config.toml
positions = "rope"
qk_norm = true
optimizer = "muon_variant"
lr_mult_down = 0.7
lr_head = 0.00762
train_tokens = 172200000
MLP neurons of a small language model. Each row is named by its layer, matrix (gate and up: input weights; down: output weights) and neuron, and shows model dimensions 128-223. Each number is 50 + 15 x the weight over its row's rms, rounded and kept within 0 to 99. A neuron's up and down rows have the sign that makes its largest values positive.
After each neuron's rows, "fires on" lists the tokens most often at its 100 highest values on Wikipedia text that the model never trained on. A number after a token or word is its count.

L4.gate354:46 65 51 24 43 37 32 49 46 57 51 43 61 53 55 78 17 30 64 55 42 53 45 53 48 35 53 66 54 54 53 25 39 62 53 28 59 19 69 48 52 48 44 53 69 53 71 32 27 58 50 35 40 21 60 45 32 56 54 30 57 32 60 56 45 37 28 41 68 46 61 56 31 58 50 26 57 35 51 27 25 57 41 41 35 53 63 46 58 75 52 48 63 17 40 51
L4.up354:56 74 53 24 58 46 55 49 70 28 39 34 50 57 22 51 31 45 49 41 56 57 31 38 37 70 61 49 63 66 54 37 49 42 46 81 26 45 31 48 48 46 46 53 69 52 35 45 77 25 39 52 45 37 93 50 52 27 26 63 37 66 73 49 28 31 50 53 63 46 47 33 41 38 40 84 21 78 51 56 63 29 67 42 33 43 62 43 58 68 49 56 70 26 36 52
L4.down354:52 59 61 53 25 29 33 71 63 34 52 31 69 56 22 51 55 40 46 05 57 42 78 44 39 56 69 53 68 83 42 46 73 30 45 55 41 54 61 17 43 29 31 37 36 41 68 52 35 48 38 29 62 36 44 49 37 48 37 57 58 20 56 68 42 46 40 35 29 39 43 67 41 65 31 43 48 33 60 53 56 48 47 33 60 45 62 20 48 46 47 39 55 52 55 61
fires on: "\n\n" 33, "ki" 11, " Mi" 7, "si" 5, "x" 5, "ib" 4

L4.gate272:29 44 45 69 57 35 48 40 46 12 66 36 54 41 35 56 38 35 52 36 30 20 61 62 34 72 50 38 50 82 34 52 62 67 50 43 74 81 69 56 44 43 31 44 12 39 53 52 57 22 49 80 38 59 66 50 36 29 61 51 53 44 53 66 44 38 28 53 45 63 63 39 51 56 36 29 32 54 35 54 34 46 41 48 49 61 35 45 34 64 44 28 43 48 52 61
L4.up272:45 33 58 61 30 46 53 29 49 26 61 48 37 40 64 69 33 31 57 22 53 40 45 38 45 57 38 68 42 34 29 48 67 54 59 27 23 72 17 53 45 22 07 45 31 50 59 52 45 45 34 32 66 66 61 46 48 70 25 36 32 76 61 54 51 32 56 64 75 56 67 65 67 70 39 36 39 52 49 64 44 69 50 36 56 52 31 60 55 26 55 57 50 58 77 56
L4.down272:09 42 81 49 50 52 48 30 52 55 43 40 63 41 47 54 74 09 57 64 74 62 55 73 38 38 49 68 61 65 48 77 52 45 51 64 55 61 67 53 48 41 53 56 51 44 35 63 32 38 48 51 49 70 45 50 74 63 39 64 23 44 53 35 73 34 72 45 47 48 66 49 64 59 62 60 45 42 61 57 39 25 31 48 47 75 21 61 61 55 80 33 37 60 59 46
fires on: " of" 27, "em" 10, "ini" 7, "w" 6, "ept" 5

L4.gate363:62 56 21 40 64 19 41 13 42 90 66 21 49 31 61 62 71 24 44 34 47 61 57 72 56 54 72 56 56 55 52 25 54 31 53 59 39 32 61 49 35 46 60 43 73 58 37 76 35 67 33 45 44 62 67 46 30 85 43 26 40 46 42 41 60 54 44 40 21 46 39 62 50 48 63 60 35 28 37 55 63 40 06 59 36 70 43 03 52 49 58 34 39 54 54 65
L4.up363:57 66 57 53 83 38 63 40 40 65 22 72 76 45 43 71 55 35 28 33 21 59 29 63 56 46 58 46 54 59 44 59 34 36 51 65 37 21 46 39 50 66 65 33 46 59 49 15 42 57 53 54 57 49 38 38 23 41 26 61 66 55 55 48 41 74 66 62 49 63 46 37 26 46 14 36 71 18 65 68 66 28 37 30 51 52 49 23 42 46 60 31 70 70 68 37
L4.down363:68 48 36 68 63 28 45 40 73 59 43 56 52 45 53 20 52 36 36 49 80 49 37 45 40 53 59 45 44 37 27 58 58 17 46 40 69 62 76 53 36 25 34 46 64 49 69 37 43 39 62 47 61 71 55 45 37 64 84 36 42 69 76 20 27 63 39 73 33 88 31 42 40 58 49 42 64 48 64 64 51 69 60 54 50 55 84 40 55 60 80 32 50 23 45 59
fires on: " /" 53, " (" 13, "\n\n" 10, " Website" 5, "." 4

L2.gate418:51 28 63 75 28 39 37 65 43 48 68 48 44 41 55 49 70 80 42 34 26 51 53 32 60 80 64 66 64 61 35 56 38 59 53 48 66 54 61 38 72 85 87 46 31 39 58 60 33 62 36 49 31 36 44 19 57 51 40 54 31 37 55 44 68 54 45 60 72 59 34 47 58 52 64 57 52 35 71 39 61 64 57 69 30 63 56 45 57 50 20 59 78 69 71 44
L2.up418:37 30 63 63 27 49 37 67 59 37 68 51 50 51 43 39 60 62 40 33 20 62 59 25 53 66 71 55 76 63 45 48 33 71 41 39 68 44 53 53 71 92 81 34 20 39 57 56 36 73 46 41 34 41 58 24 45 51 30 47 36 42 55 51 39 44 38 78 63 59 21 50 60 64 55 63 48 38 75 51 47 69 55 59 33 52 56 50 53 53 39 49 80 58 49 41
L2.down418:54 60 38 40 49 51 78 53 46 47 30 42 48 25 49 40 67 35 16 27 52 33 53 45 40 21 60 74 61 38 39 43 46 37 69 43 46 57 54 59 38 31 47 51 68 80 75 40 43 45 45 54 59 44 55 24 61 27 35 72 61 52 42 18 33 61 38 57 42 63 67 46 56 83 83 29 53 56 54 58 72 49 62 34 54 55 65 63 48 23 51 56 57 50 38 50
fires on: ")" 25, ";" 21, "." 20, "," 13, "\"" 9, "'" 4

L2.gate290:60 23 54 32 58 62 40 68 36 55 71 87 07 67 54 59 55 25 66 42 31 74 36 37 58 43 47 57 43 52 48 64 63 60 53 48 35 50 68 31 89 51 29 76 40 37 44 23 34 62 07 55 68 73 46 20 32 35 35 30 70 54 44 60 45 37 53 51 38 56 55 52 41 49 43 45 46 39 59 53 46 70 48 45 50 63 46 50 42 92 50 34 60 57 50 52
L2.up290:61 59 52 31 49 40 70 49 53 58 31 43 35 54 43 57 42 45 22 54 64 46 60 43 60 34 34 36 63 35 62 40 41 48 51 63 40 84 76 53 43 40 70 30 42 61 55 37 57 46 74 42 26 58 43 39 51 22 73 37 37 47 17 32 18 51 48 46 33 82 64 49 37 81 71 33 20 43 46 66 56 36 56 39 63 31 52 68 44 46 67 46 51 45 47 60
L2.down290:45 75 65 70 64 53 41 44 48 44 44 62 47 38 58 57 56 61 49 74 38 49 41 20 81 42 40 35 56 38 48 64 40 36 61 56 36 56 55 55 69 33 30 48 37 48 62 60 51 43 53 43 35 64 33 24 50 17 40 40 26 54 74 60 62 56 75 45 42 79 52 81 52 50 40 70 41 23 63 39 57 65 45 53 55 62 74 20 77 99 37 83 61 37 39 27
fires on: " It" 44, "ing" 12, "ous" 9, "vent" 5, "hen" 5, "It" 4

L6.gate467:56 32 55 34 50 35 35 80 47 45 31 56 46 53 79 71 66 33 73 52 54 47 39 48 36 45 57 41 64 32 36 44 31 45 49 69 42 69 82 63 68 39 55 47 45 74 50 74 36 58 59 30 53 52 49 56 60 73 49 64 58 51 78 38 31 54 63 39 26 66 35 40 49 32 51 28 19 29 56 43 56 49 33 62 56 48 61 25 38 48 32 53 45 67 62 58
L6.up467:31 40 57 28 44 43 83 48 41 57 26 37 37 33 53 44 66 41 65 41 41 51 55 69 58 63 78 41 26 34 68 48 33 46 64 64 42 32 50 49 66 37 09 50 79 39 76 65 62 26 46 58 44 63 43 30 52 35 45 51 43 47 36 88 41 48 00 24 37 34 64 42 72 45 56 47 24 44 54 33 71 55 45 35 36 54 48 34 89 49 31 58 31 69 35 78
L6.down467:63 59 36 40 73 62 40 36 68 25 49 43 63 36 43 26 62 57 62 59 63 37 18 95 49 32 61 30 46 68 40 54 59 21 37 57 47 46 85 50 88 68 81 56 41 48 39 73 46 80 41 55 61 26 41 36 72 48 43 55 55 51 16 77 62 41 61 56 61 68 50 28 40 75 73 49 27 62 48 41 33 47 73 45 70 74 48 35 32 49 84 57 45 56 81 42
fires on: "." 88, " (" 5

L2.gate21:19 59 26 45 52 69 45 58 41 43 59 53 49 78 69 38 47 52 58 57 49 52 70 41 26 52 68 56 67 37 23 61 55 37 21 33 54 48 54 58 61 67 29 48 54 55 27 31 68 51 79 30 59 75 45 47 48 55 44 44 52 45 75 63 41 58 50 41 37 44 40 57 23 65 09 66 46 40 71 69 60 49 62 70 33 27 34 25 65 52 28 26 44 59 59 55
L2.up21:32 53 61 48 47 64 27 65 45 42 34 68 52 51 74 24 22 30 27 56 82 49 70 30 58 57 45 54 34 45 48 41 50 37 27 12 62 37 42 36 34 56 68 55 48 61 66 55 38 63 43 56 49 61 59 24 17 49 46 50 62 67 42 69 16 57 29 50 62 46 46 68 53 55 58 14 48 24 62 71 33 67 72 60 39 55 55 50 38 55 58 44 54 34 54 71
L2.down21:67 69 29 56 42 68 34 72 56 37 61 65 34 43 56 32 60 46 76 60 09 42 51 54 53 63 63 48 34 80 42 41 47 37 64 66 31 64 54 62 59 46 47 34 43 29 39 52 69 42 56 48 17 51 47 69 61 65 31 43 37 30 43 38 52 54 53 31 28 51 90 67 37 35 28 39 42 55 48 76 44 49 51 27 39 44 64 54 35 72 74 41 62 61 57 71
fires on: "ed" 21, "rd" 11, "nd" 11, " past" 8, "th" 5

L2.gate381:65 56 34 57 48 56 28 50 41 56 50 20 49 40 70 39 34 52 80 80 52 49 42 70 57 60 08 31 56 43 68 10 45 49 36 68 65 39 38 57 47 55 55 53 34 56 64 62 30 40 60 67 49 34 58 66 34 50 44 32 25 72 52 40 33 89 27 75 26 36 11 33 57 87 50 49 45 64 44 09 32 43 58 34 51 45 40 57 44 23 39 32 65 55 52 55
L2.up381:75 41 27 50 47 65 70 43 64 39 75 27 36 62 40 50 54 45 63 56 32 45 27 54 59 64 48 37 57 55 29 31 28 78 50 58 53 36 41 49 39 60 40 43 71 50 49 73 58 18 81 59 61 28 50 76 28 14 50 59 36 54 68 60 75 55 72 51 41 59 76 34 78 59 44 37 34 43 44 39 44 60 39 37 48 53 52 52 65 55 42 54 69 59 46 50
L2.down381:40 61 50 47 59 63 60 67 57 58 36 59 54 51 31 68 71 44 49 35 50 68 74 35 55 55 39 52 57 80 32 52 46 55 44 54 31 33 48 55 46 42 54 29 26 82 50 45 35 38 44 62 24 48 50 24 28 33 57 50 54 52 58 15 93 33 54 41 36 82 68 58 46 53 74 08 43 62 54 85 44 48 58 39 67 42 59 61 59 38 55 64 81 46 62 52
fires on: ";" 30, "—" 9, " through" 6, " by" 5

L2.gate679:48 52 46 44 46 26 59 41 52 38 55 54 96 58 41 41 36 48 36 55 43 37 08 44 65 20 16 58 65 39 61 47 48 47 33 43 63 61 38 53 47 55 86 51 46 48 64 37 58 57 70 43 53 51 54 38 37 64 41 38 52 26 33 57 45 73 34 45 30 66 39 43 27 70 45 24 60 63 48 57 53 40 66 42 53 44 32 30 28 53 78 37 42 48 75 20
L2.up679:43 78 43 49 24 25 79 10 48 34 68 57 71 59 40 26 42 78 42 71 54 56 34 61 49 37 63 43 51 52 55 63 58 72 42 41 45 42 64 21 71 63 64 68 33 35 54 55 46 60 74 37 56 45 44 58 38 69 50 28 41 37 40 60 51 62 61 33 55 46 35 65 67 46 58 49 72 63 52 74 39 26 60 48 64 35 48 18 57 57 58 29 31 39 41 23
L2.down679:44 31 66 63 48 51 44 57 41 44 46 49 51 69 52 53 68 43 56 42 41 51 54 87 57 63 75 65 72 56 55 49 51 37 50 41 59 54 36 29 25 53 26 68 48 78 66 64 53 36 27 68 39 37 55 37 76 42 60 34 54 52 61 49 40 52 87 72 74 31 47 46 38 47 35 63 28 40 73 40 68 40 58 42 46 19 49 72 63 41 62 52 35 62 46 62
fires on: "|" 42, " its" 21, "ng" 6, " Its" 5, ":" 5, "st" 4

L2.gate253:61 30 27 59 56 41 43 56 55 67 74 52 55 48 73 40 70 64 55 49 30 45 48 79 41 32 54 18 54 67 51 67 37 47 61 57 55 59 49 55 44 52 38 45 69 60 50 65 37 10 57 71 51 62 44 50 45 35 45 60 45 56 65 59 62 16 74 53 58 46 63 39 30 74 54 25 44 52 33 62 33 41 46 58 30 27 62 44 52 36 55 53 55 11 49 59
L2.up253:43 52 63 25 50 47 48 48 21 41 41 52 74 27 21 71 69 59 52 45 53 58 42 67 21 40 43 28 52 47 19 37 57 38 47 47 26 49 29 64 55 53 55 68 62 58 50 41 14 35 16 33 65 66 45 47 67 76 33 59 53 47 55 33 46 45 91 61 61 41 72 49 45 52 28 35 56 43 24 63 58 55 74 63 63 51 51 42 46 16 30 50 35 29 50 30
L2.down253:14 43 65 83 40 50 43 64 55 44 33 54 58 69 66 61 36 79 61 40 38 45 53 40 47 39 58 72 48 30 10 36 33 51 59 49 49 59 31 58 78 53 59 44 71 42 32 64 44 25 52 50 73 47 46 36 48 61 62 43 57 75 82 61 58 44 88 44 48 36 53 46 57 51 87 68 39 60 46 43 42 67 48 59 57 51 36 84 32 46 53 47 51 51 48 45
fires on: " not" 25, " also" 23, " later" 6, "ly" 5, " only" 4, " given" 4

L2.gate519:48 54 72 43 67 16 29 35 39 39 51 36 74 66 27 25 77 57 31 46 68 29 38 59 30 34 57 32 54 55 40 57 29 41 37 49 55 47 56 55 41 40 29 52 61 30 60 76 29 56 47 64 54 48 73 68 44 39 52 40 68 39 38 46 72 69 55 43 33 60 61 39 37 37 60 58 67 46 64 83 48 22 48 47 56 46 33 43 57 48 64 47 56 65 80 97
L2.up519:48 50 70 22 82 38 66 52 33 10 39 51 49 78 58 62 29 42 45 25 95 60 68 50 25 44 49 11 22 56 57 74 41 38 71 38 77 47 55 72 42 20 41 53 44 59 70 63 61 24 22 45 60 70 41 70 54 60 59 32 65 56 19 63 50 55 80 60 49 55 73 60 78 65 59 60 45 51 74 40 72 75 35 46 62 57 45 66 38 60 61 49 48 51 85 90
L2.down519:51 68 27 57 58 55 64 57 59 54 61 49 52 54 38 56 32 14 43 31 82 36 15 55 39 35 20 65 37 66 42 27 48 24 51 36 50 62 50 47 57 28 46 45 33 43 72 37 43 31 33 27 41 35 40 45 37 49 50 56 24 75 67 34 52 49 50 49 59 76 48 74 24 56 64 39 27 56 49 41 59 58 66 35 41 37 68 56 56 60 86 39 74 38 30 64
fires on: "que" 24, "eb" 13, "vel" 8, "im" 5, "ta" 5

L2.gate251:33 48 54 53 33 42 56 28 46 55 38 49 83 24 48 38 46 54 54 63 35 39 67 60 39 44 40 26 37 66 41 36 50 64 54 55 47 64 57 83 76 32 60 29 46 51 39 79 66 51 52 60 58 16 46 59 42 49 64 57 47 51 52 45 29 62 58 34 22 71 35 61 61 51 52 24 33 22 33 49 70 33 70 58 40 31 56 50 20 56 31 70 47 56 60 49
L2.up251:43 47 58 48 79 48 45 58 45 42 31 20 52 71 66 42 81 31 46 39 59 40 47 63 69 56 57 40 69 45 50 47 35 37 50 51 48 66 52 39 65 53 51 42 38 46 74 79 62 71 31 38 67 56 60 72 26 63 50 58 39 55 57 78 55 37 50 07 53 25 52 45 72 48 40 69 48 62 53 81 45 64 70 51 39 40 48 58 78 43 27 67 75 49 38 25
L2.down251:62 35 38 55 75 58 52 74 45 62 52 52 49 61 25 63 57 27 34 49 21 51 61 55 33 95 38 54 24 38 33 37 50 70 52 52 56 50 24 59 58 45 75 62 61 53 27 29 32 58 46 59 52 53 78 66 76 72 50 39 54 24 41 39 38 62 82 44 64 74 48 39 65 68 53 64 42 48 27 50 52 49 81 52 55 51 54 32 25 51 45 83 47 45 61 54
fires on: "=" 25, " with" 24, "." 16, " has" 5, " end" 5, " is" 5

L4.gate421:89 71 50 39 67 59 39 49 49 52 46 13 63 72 63 37 32 61 61 51 39 43 57 51 54 44 74 28 56 40 67 69 57 74 48 55 68 54 43 27 45 53 31 39 60 22 69 38 19 52 54 55 54 50 47 48 52 35 43 39 50 55 30 52 43 55 51 53 30 48 58 46 68 59 47 60 34 76 50 58 27 18 53 42 28 52 53 36 38 35 53 76 40 28 26 64
L4.up421:29 65 63 42 10 43 54 51 58 35 43 24 76 36 35 33 44 46 64 52 58 54 79 46 27 39 69 26 77 58 47 71 53 22 33 56 48 47 72 47 80 33 39 43 50 73 60 36 41 29 41 71 65 57 71 35 56 46 23 26 53 20 40 53 69 44 51 25 59 39 44 58 43 41 48 73 48 10 65 57 35 37 51 53 34 41 79 32 46 54 47 54 51 36 50 54
L4.down421:46 81 38 47 64 46 75 54 53 43 71 26 60 69 34 63 62 32 56 52 40 40 72 52 48 76 76 69 22 52 56 79 08 57 39 38 46 49 51 83 61 38 52 85 54 51 68 54 48 56 64 27 43 32 72 44 49 49 43 53 58 71 56 62 40 43 47 54 44 44 35 48 63 55 47 46 54 40 57 38 45 54 52 41 50 64 62 60 66 58 62 85 64 41 55 41
fires on: " not" 24, " =" 12, "ly" 9, "go" 8, "t" 6, " fa" 5

L6.gate99:59 37 38 40 45 47 33 71 70 35 25 65 39 72 60 81 47 34 47 69 11 52 61 64 29 47 45 51 59 44 44 56 37 52 67 40 80 55 48 49 46 28 32 37 48 68 41 40 30 45 58 09 50 29 48 57 62 52 50 63 62 58 65 62 28 51 63 35 47 39 46 33 30 30 69 30 26 43 39 47 58 72 40 83 37 55 32 34 30 34 41 41 56 41 51 62
L6.up99:52 42 41 32 67 52 48 61 79 32 37 54 38 69 45 57 63 42 77 74 33 38 81 54 45 61 49 48 73 58 61 47 43 41 75 40 50 60 40 49 96 52 39 62 38 41 41 53 10 53 55 31 24 21 36 60 44 38 40 48 29 42 36 33 62 36 53 55 28 63 39 48 20 39 64 37 32 20 27 33 23 44 54 39 58 29 52 39 30 49 41 46 42 61 48 67
L6.down99:47 42 25 37 41 44 45 64 33 10 51 69 38 56 45 47 43 44 39 21 72 46 71 64 42 56 65 26 78 28 53 59 43 51 81 43 50 19 66 54 57 53 51 40 52 55 21 32 41 55 41 40 58 35 53 33 91 69 72 55 62 80 62 62 52 32 29 42 54 85 24 63 29 44 91 02 44 64 50 46 44 63 68 48 49 51 36 47 39 46 59 49 49 71 70 47
fires on: "." 28, "," 19, " (" 12, "\"" 8, ")" 7, " \"" 6

L2.gate228:52 60 54 64 63 56 61 42 45 50 55 24 59 64 51 56 69 65 48 44 59 48 45 26 39 38 60 52 49 51 76 31 46 77 51 16 54 61 67 64 26 60 35 26 57 56 72 55 54 59 53 54 34 42 85 54 43 39 42 32 57 40 43 48 26 56 37 57 63 51 58 54 55 47 51 67 41 63 11 48 41 41 74 42 48 64 24 48 39 68 46 52 32 42 31 41
L2.up228:60 72 67 66 53 45 29 45 36 65 37 27 37 53 81 31 29 20 37 39 34 35 34 43 42 26 68 46 69 19 76 41 36 26 67 22 59 45 39 39 31 60 74 23 58 64 68 50 46 55 59 73 48 43 60 62 63 48 55 39 66 31 44 45 35 58 47 77 55 44 56 50 61 31 67 52 72 76 73 69 64 51 67 50 36 47 38 40 50 69 44 58 36 41 18 35
L2.down228:36 72 60 49 52 56 53 46 71 27 26 64 29 58 54 55 52 27 57 32 42 28 58 76 61 62 51 46 54 15 54 64 74 30 35 58 51 63 46 40 60 69 81 58 34 89 64 36 38 54 40 57 70 52 33 54 50 47 47 62 38 41 37 61 51 81 72 59 49 63 28 46 31 30 47 73 36 53 65 65 66 44 46 39 57 81 64 32 64 31 47 59 27 30 54 57
fires on: " mid" 13, " pre" 13, "Pre" 10, " ste" 10, ":" 9, " to" 9

L2.gate119:72 70 54 47 62 51 48 64 60 71 42 50 55 45 67 48 52 34 29 43 52 36 62 41 68 62 61 48 38 49 53 48 76 34 64 52 59 15 36 41 65 50 65 21 47 42 56 53 33 67 50 33 43 63 45 59 22 31 44 38 25 52 63 44 52 71 70 70 53 26 53 28 59 45 30 24 56 54 51 32 62 49 48 32 57 35 54 32 43 68 76 53 54 65 62 74
L2.up119:69 57 45 32 54 55 53 49 46 78 39 54 48 29 32 44 43 46 45 69 60 38 63 61 81 49 12 75 47 39 54 47 51 30 53 46 59 31 41 50 30 48 35 44 54 80 64 53 42 48 71 51 54 55 43 84 26 60 61 41 47 56 74 36 50 58 59 28 57 42 52 30 28 70 36 35 59 48 36 47 48 44 67 53 57 59 37 42 46 26 50 51 57 44 60 80
L2.down119:56 38 40 73 65 32 61 36 22 39 48 31 47 66 69 43 43 47 42 39 44 56 99 12 55 43 72 70 37 62 50 57 76 31 57 49 52 37 60 49 58 69 62 56 57 89 18 51 36 64 55 68 44 60 56 58 31 39 20 36 79 71 61 38 32 39 73 68 35 42 55 40 40 48 41 43 54 31 55 45 56 70 71 40 38 50 41 51 59 44 44 83 64 41 52 45
fires on: " (" 71, "=" 29

L4.gate118:61 64 67 58 51 50 69 37 23 40 44 37 75 66 41 41 53 51 60 41 52 54 57 52 71 30 37 28 53 52 80 42 48 30 25 48 38 27 49 37 43 32 69 37 52 72 32 17 49 63 67 66 57 19 11 64 45 44 82 62 39 49 48 41 50 65 15 35 49 46 47 59 64 74 82 66 47 73 64 76 51 35 50 50 43 41 67 33 41 63 59 56 51 46 50 49
L4.up118:62 55 78 50 52 72 57 42 40 43 33 34 66 48 62 36 48 62 56 50 52 87 58 70 49 41 45 64 27 53 54 44 69 52 43 48 60 35 76 33 42 55 39 43 50 56 45 33 74 52 40 52 91 40 41 67 00 59 45 77 32 34 81 61 49 55 25 19 45 64 28 66 67 53 32 41 74 41 32 43 36 06 60 42 55 46 58 61 56 59 44 39 65 17 44 37
L4.down118:59 58 47 62 45 62 82 45 40 56 44 71 55 34 35 56 81 52 54 48 43 58 51 59 45 64 37 80 28 40 49 63 47 47 52 52 33 63 49 47 28 28 28 58 36 65 56 80 55 64 58 45 51 13 69 53 64 53 56 54 46 32 56 49 53 49 43 53 71 46 33 61 44 57 80 48 55 40 16 25 34 44 42 28 54 43 43 64 34 46 54 48 51 37 56 59
fires on: "|" 42, ":" 22, "rop" 6, " |" 5, "og" 4

L4.gate615:54 49 36 55 70 70 26 65 33 57 66 59 26 63 55 59 50 46 51 41 46 56 49 34 26 39 53 52 41 80 46 49 64 41 55 39 65 76 33 48 49 58 52 67 51 64 60 72 32 35 79 66 56 54 27 67 40 35 51 49 75 27 67 10 57 65 54 60 48 55 58 69 32 39 61 41 76 43 53 52 76 08 62 45 17 45 59 40 60 66 37 64 66 61 58 58
L4.up615:74 34 28 70 50 42 57 59 51 42 58 75 80 39 57 52 22 27 33 61 38 52 45 33 46 61 35 41 46 24 52 49 62 27 54 16 72 52 55 35 64 46 50 56 48 55 52 32 52 49 60 43 70 48 54 81 37 26 44 29 49 27 61 42 60 65 39 27 51 36 71 35 30 23 60 33 59 52 37 24 47 32 62 44 44 57 49 40 60 54 33 61 43 65 38 42
L4.down615:73 59 39 42 58 55 50 32 34 56 58 62 50 45 56 58 29 54 54 50 78 48 55 39 72 23 18 47 43 71 68 39 37 50 53 30 50 31 47 36 68 54 46 69 48 82 41 41 16 68 29 43 34 30 59 62 27 56 41 26 65 83 40 62 35 81 47 72 44 51 55 41 49 31 39 47 47 39 52 40 48 42 35 59 42 46 40 55 34 70 53 50 50 79 16 56
fires on: ")" 19, " (" 13, " or" 11, " =" 9, "'" 7, "gan" 6

L2.gate583:52 56 52 30 51 52 66 45 46 42 69 46 18 38 78 59 67 53 31 59 30 60 30 66 34 55 47 40 26 19 67 60 41 76 66 63 70 40 39 48 50 69 50 58 41 34 29 31 54 77 67 35 46 31 73 41 43 35 34 62 56 66 53 25 42 38 30 66 56 59 41 51 56 41 31 76 41 70 55 41 37 70 58 60 49 51 34 65 43 61 33 50 65 45 75 27
L2.up583:25 42 79 50 58 58 68 52 27 44 64 33 49 52 99 38 56 66 38 46 20 51 64 33 58 53 35 70 47 37 61 50 42 52 50 46 61 39 62 36 64 74 56 54 47 24 30 31 71 68 81 45 50 30 48 38 47 59 12 57 48 80 77 19 40 41 36 58 68 65 33 42 59 61 38 78 27 70 43 55 58 76 77 56 50 38 53 27 62 49 17 46 72 76 68 39
L2.down583:41 63 57 51 64 50 48 35 20 57 61 44 48 39 45 63 68 47 58 40 26 60 49 38 56 48 64 62 72 50 36 43 28 42 49 49 47 32 56 40 47 60 67 42 32 39 41 46 54 45 60 57 50 47 68 56 36 48 56 57 64 57 76 55 55 51 30 55 69 58 46 37 61 36 64 36 26 36 62 71 60 62 58 47 47 51 66 58 61 43 78 64 50 48 18 48
fires on: " |" 60, ";" 28, "on" 5

L4.gate484:72 42 18 34 72 46 44 47 70 57 42 47 56 52 60 57 66 58 33 45 35 66 51 49 39 36 35 75 71 37 44 48 53 66 43 57 49 49 44 48 59 54 64 46 37 44 70 45 47 49 57 66 52 66 59 38 48 70 41 62 60 31 58 50 52 52 18 62 54 99 09 66 39 70 59 39 46 61 51 60 33 44 59 55 55 35 48 41 65 34 59 34 76 56 56 69
L4.up484:68 32 62 68 60 34 51 53 72 18 69 50 60 62 54 18 52 49 31 76 39 74 56 32 51 41 54 61 74 36 49 41 19 62 48 47 91 80 46 70 29 77 76 76 44 52 62 28 58 10 58 54 25 46 80 61 42 26 66 78 79 38 74 57 59 26 36 64 32 51 37 41 43 67 31 64 64 44 50 56 59 40 79 64 45 49 49 31 64 47 50 53 50 29 41 45
L4.down484:41 65 63 45 49 62 98 47 27 45 60 49 43 42 40 38 67 49 54 65 22 42 29 35 41 48 43 40 26 54 59 32 41 29 45 65 44 31 38 75 56 46 49 38 54 53 23 48 53 35 56 49 49 45 64 39 33 20 37 56 35 59 42 52 45 51 67 40 36 57 73 54 48 33 51 81 57 66 55 69 35 40 57 56 49 62 47 51 46 73 31 58 48 50 41 83
fires on: "\n\n" 19, "." 18, "\n" 12, " to" 10, " following" 10, ";" 9

L6.gate635:46 47 40 44 82 40 36 67 48 45 59 59 46 61 50 53 62 28 20 55 45 53 46 53 44 32 73 58 56 36 24 50 40 56 52 58 40 34 32 65 35 48 56 59 62 29 56 81 59 90 31 75 56 52 30 57 23 88 66 54 66 36 60 11 29 58 57 67 60 40 61 46 38 77 45 80 61 72 45 44 67 36 48 52 47 66 60 29 43 64 72 26 69 51 40 44
L6.up635:52 45 58 53 50 37 53 36 61 57 54 67 56 51 44 56 49 61 19 74 61 56 40 43 58 34 48 56 57 50 27 54 65 31 40 35 44 45 80 23 52 69 33 36 22 52 39 44 73 06 67 46 51 52 52 54 66 54 55 76 83 36 55 41 46 44 61 77 50 42 56 36 24 67 63 44 64 58 49 75 52 67 65 39 54 54 43 68 76 51 49 58 50 58 52 58
L6.down635:57 67 27 33 55 54 65 63 51 40 61 69 22 37 32 38 56 65 10 54 43 72 46 35 39 37 45 46 53 72 78 66 67 62 44 22 44 57 56 83 41 61 38 30 52 54 48 49 47 55 58 60 43 38 45 41 41 56 56 62 65 43 35 64 41 55 64 42 83 47 70 47 25 61 55 48 64 50 48 36 56 31 47 55 46 65 63 45 64 07 41 69 36 42 70 63
fires on: " to" 31, "\n\n" 12, " of" 12, " with" 8, "-" 7, " an" 5

L4.gate328:36 51 55 37 62 46 33 62 78 61 14 40 33 63 62 68 57 63 60 59 61 35 33 72 49 36 67 47 37 50 56 46 29 52 47 52 48 35 47 64 43 52 48 29 72 26 80 34 75 40 66 54 32 59 38 58 58 38 26 49 48 34 70 30 62 64 30 43 34 66 71 55 49 56 62 42 30 66 51 64 61 32 43 53 31 45 67 31 72 47 46 29 47 53 34 39
L4.up328:62 67 38 44 43 43 61 44 33 44 68 68 76 21 50 38 63 59 63 46 39 61 36 40 83 77 49 55 47 49 58 28 41 59 74 61 54 53 58 47 62 52 43 34 32 30 45 26 42 29 63 21 59 68 61 64 51 29 36 70 24 36 23 72 68 46 51 48 48 31 57 57 56 68 39 51 60 74 35 33 52 54 29 23 68 67 51 42 65 63 45 45 70 55 30 77
L4.down328:45 90 68 49 39 70 76 52 41 34 35 59 54 50 25 48 29 53 64 46 45 38 73 68 58 59 56 77 72 81 53 52 66 48 39 54 61 44 29 55 68 42 82 36 68 35 63 42 67 53 57 69 70 61 35 24 24 50 58 42 54 48 34 61 72 57 13 45 62 50 55 49 27 68 66 77 42 50 64 49 57 70 56 61 26 41 44 44 69 51 49 28 34 38 68 20
fires on: "." 49, "," 25, " that" 10, " which" 9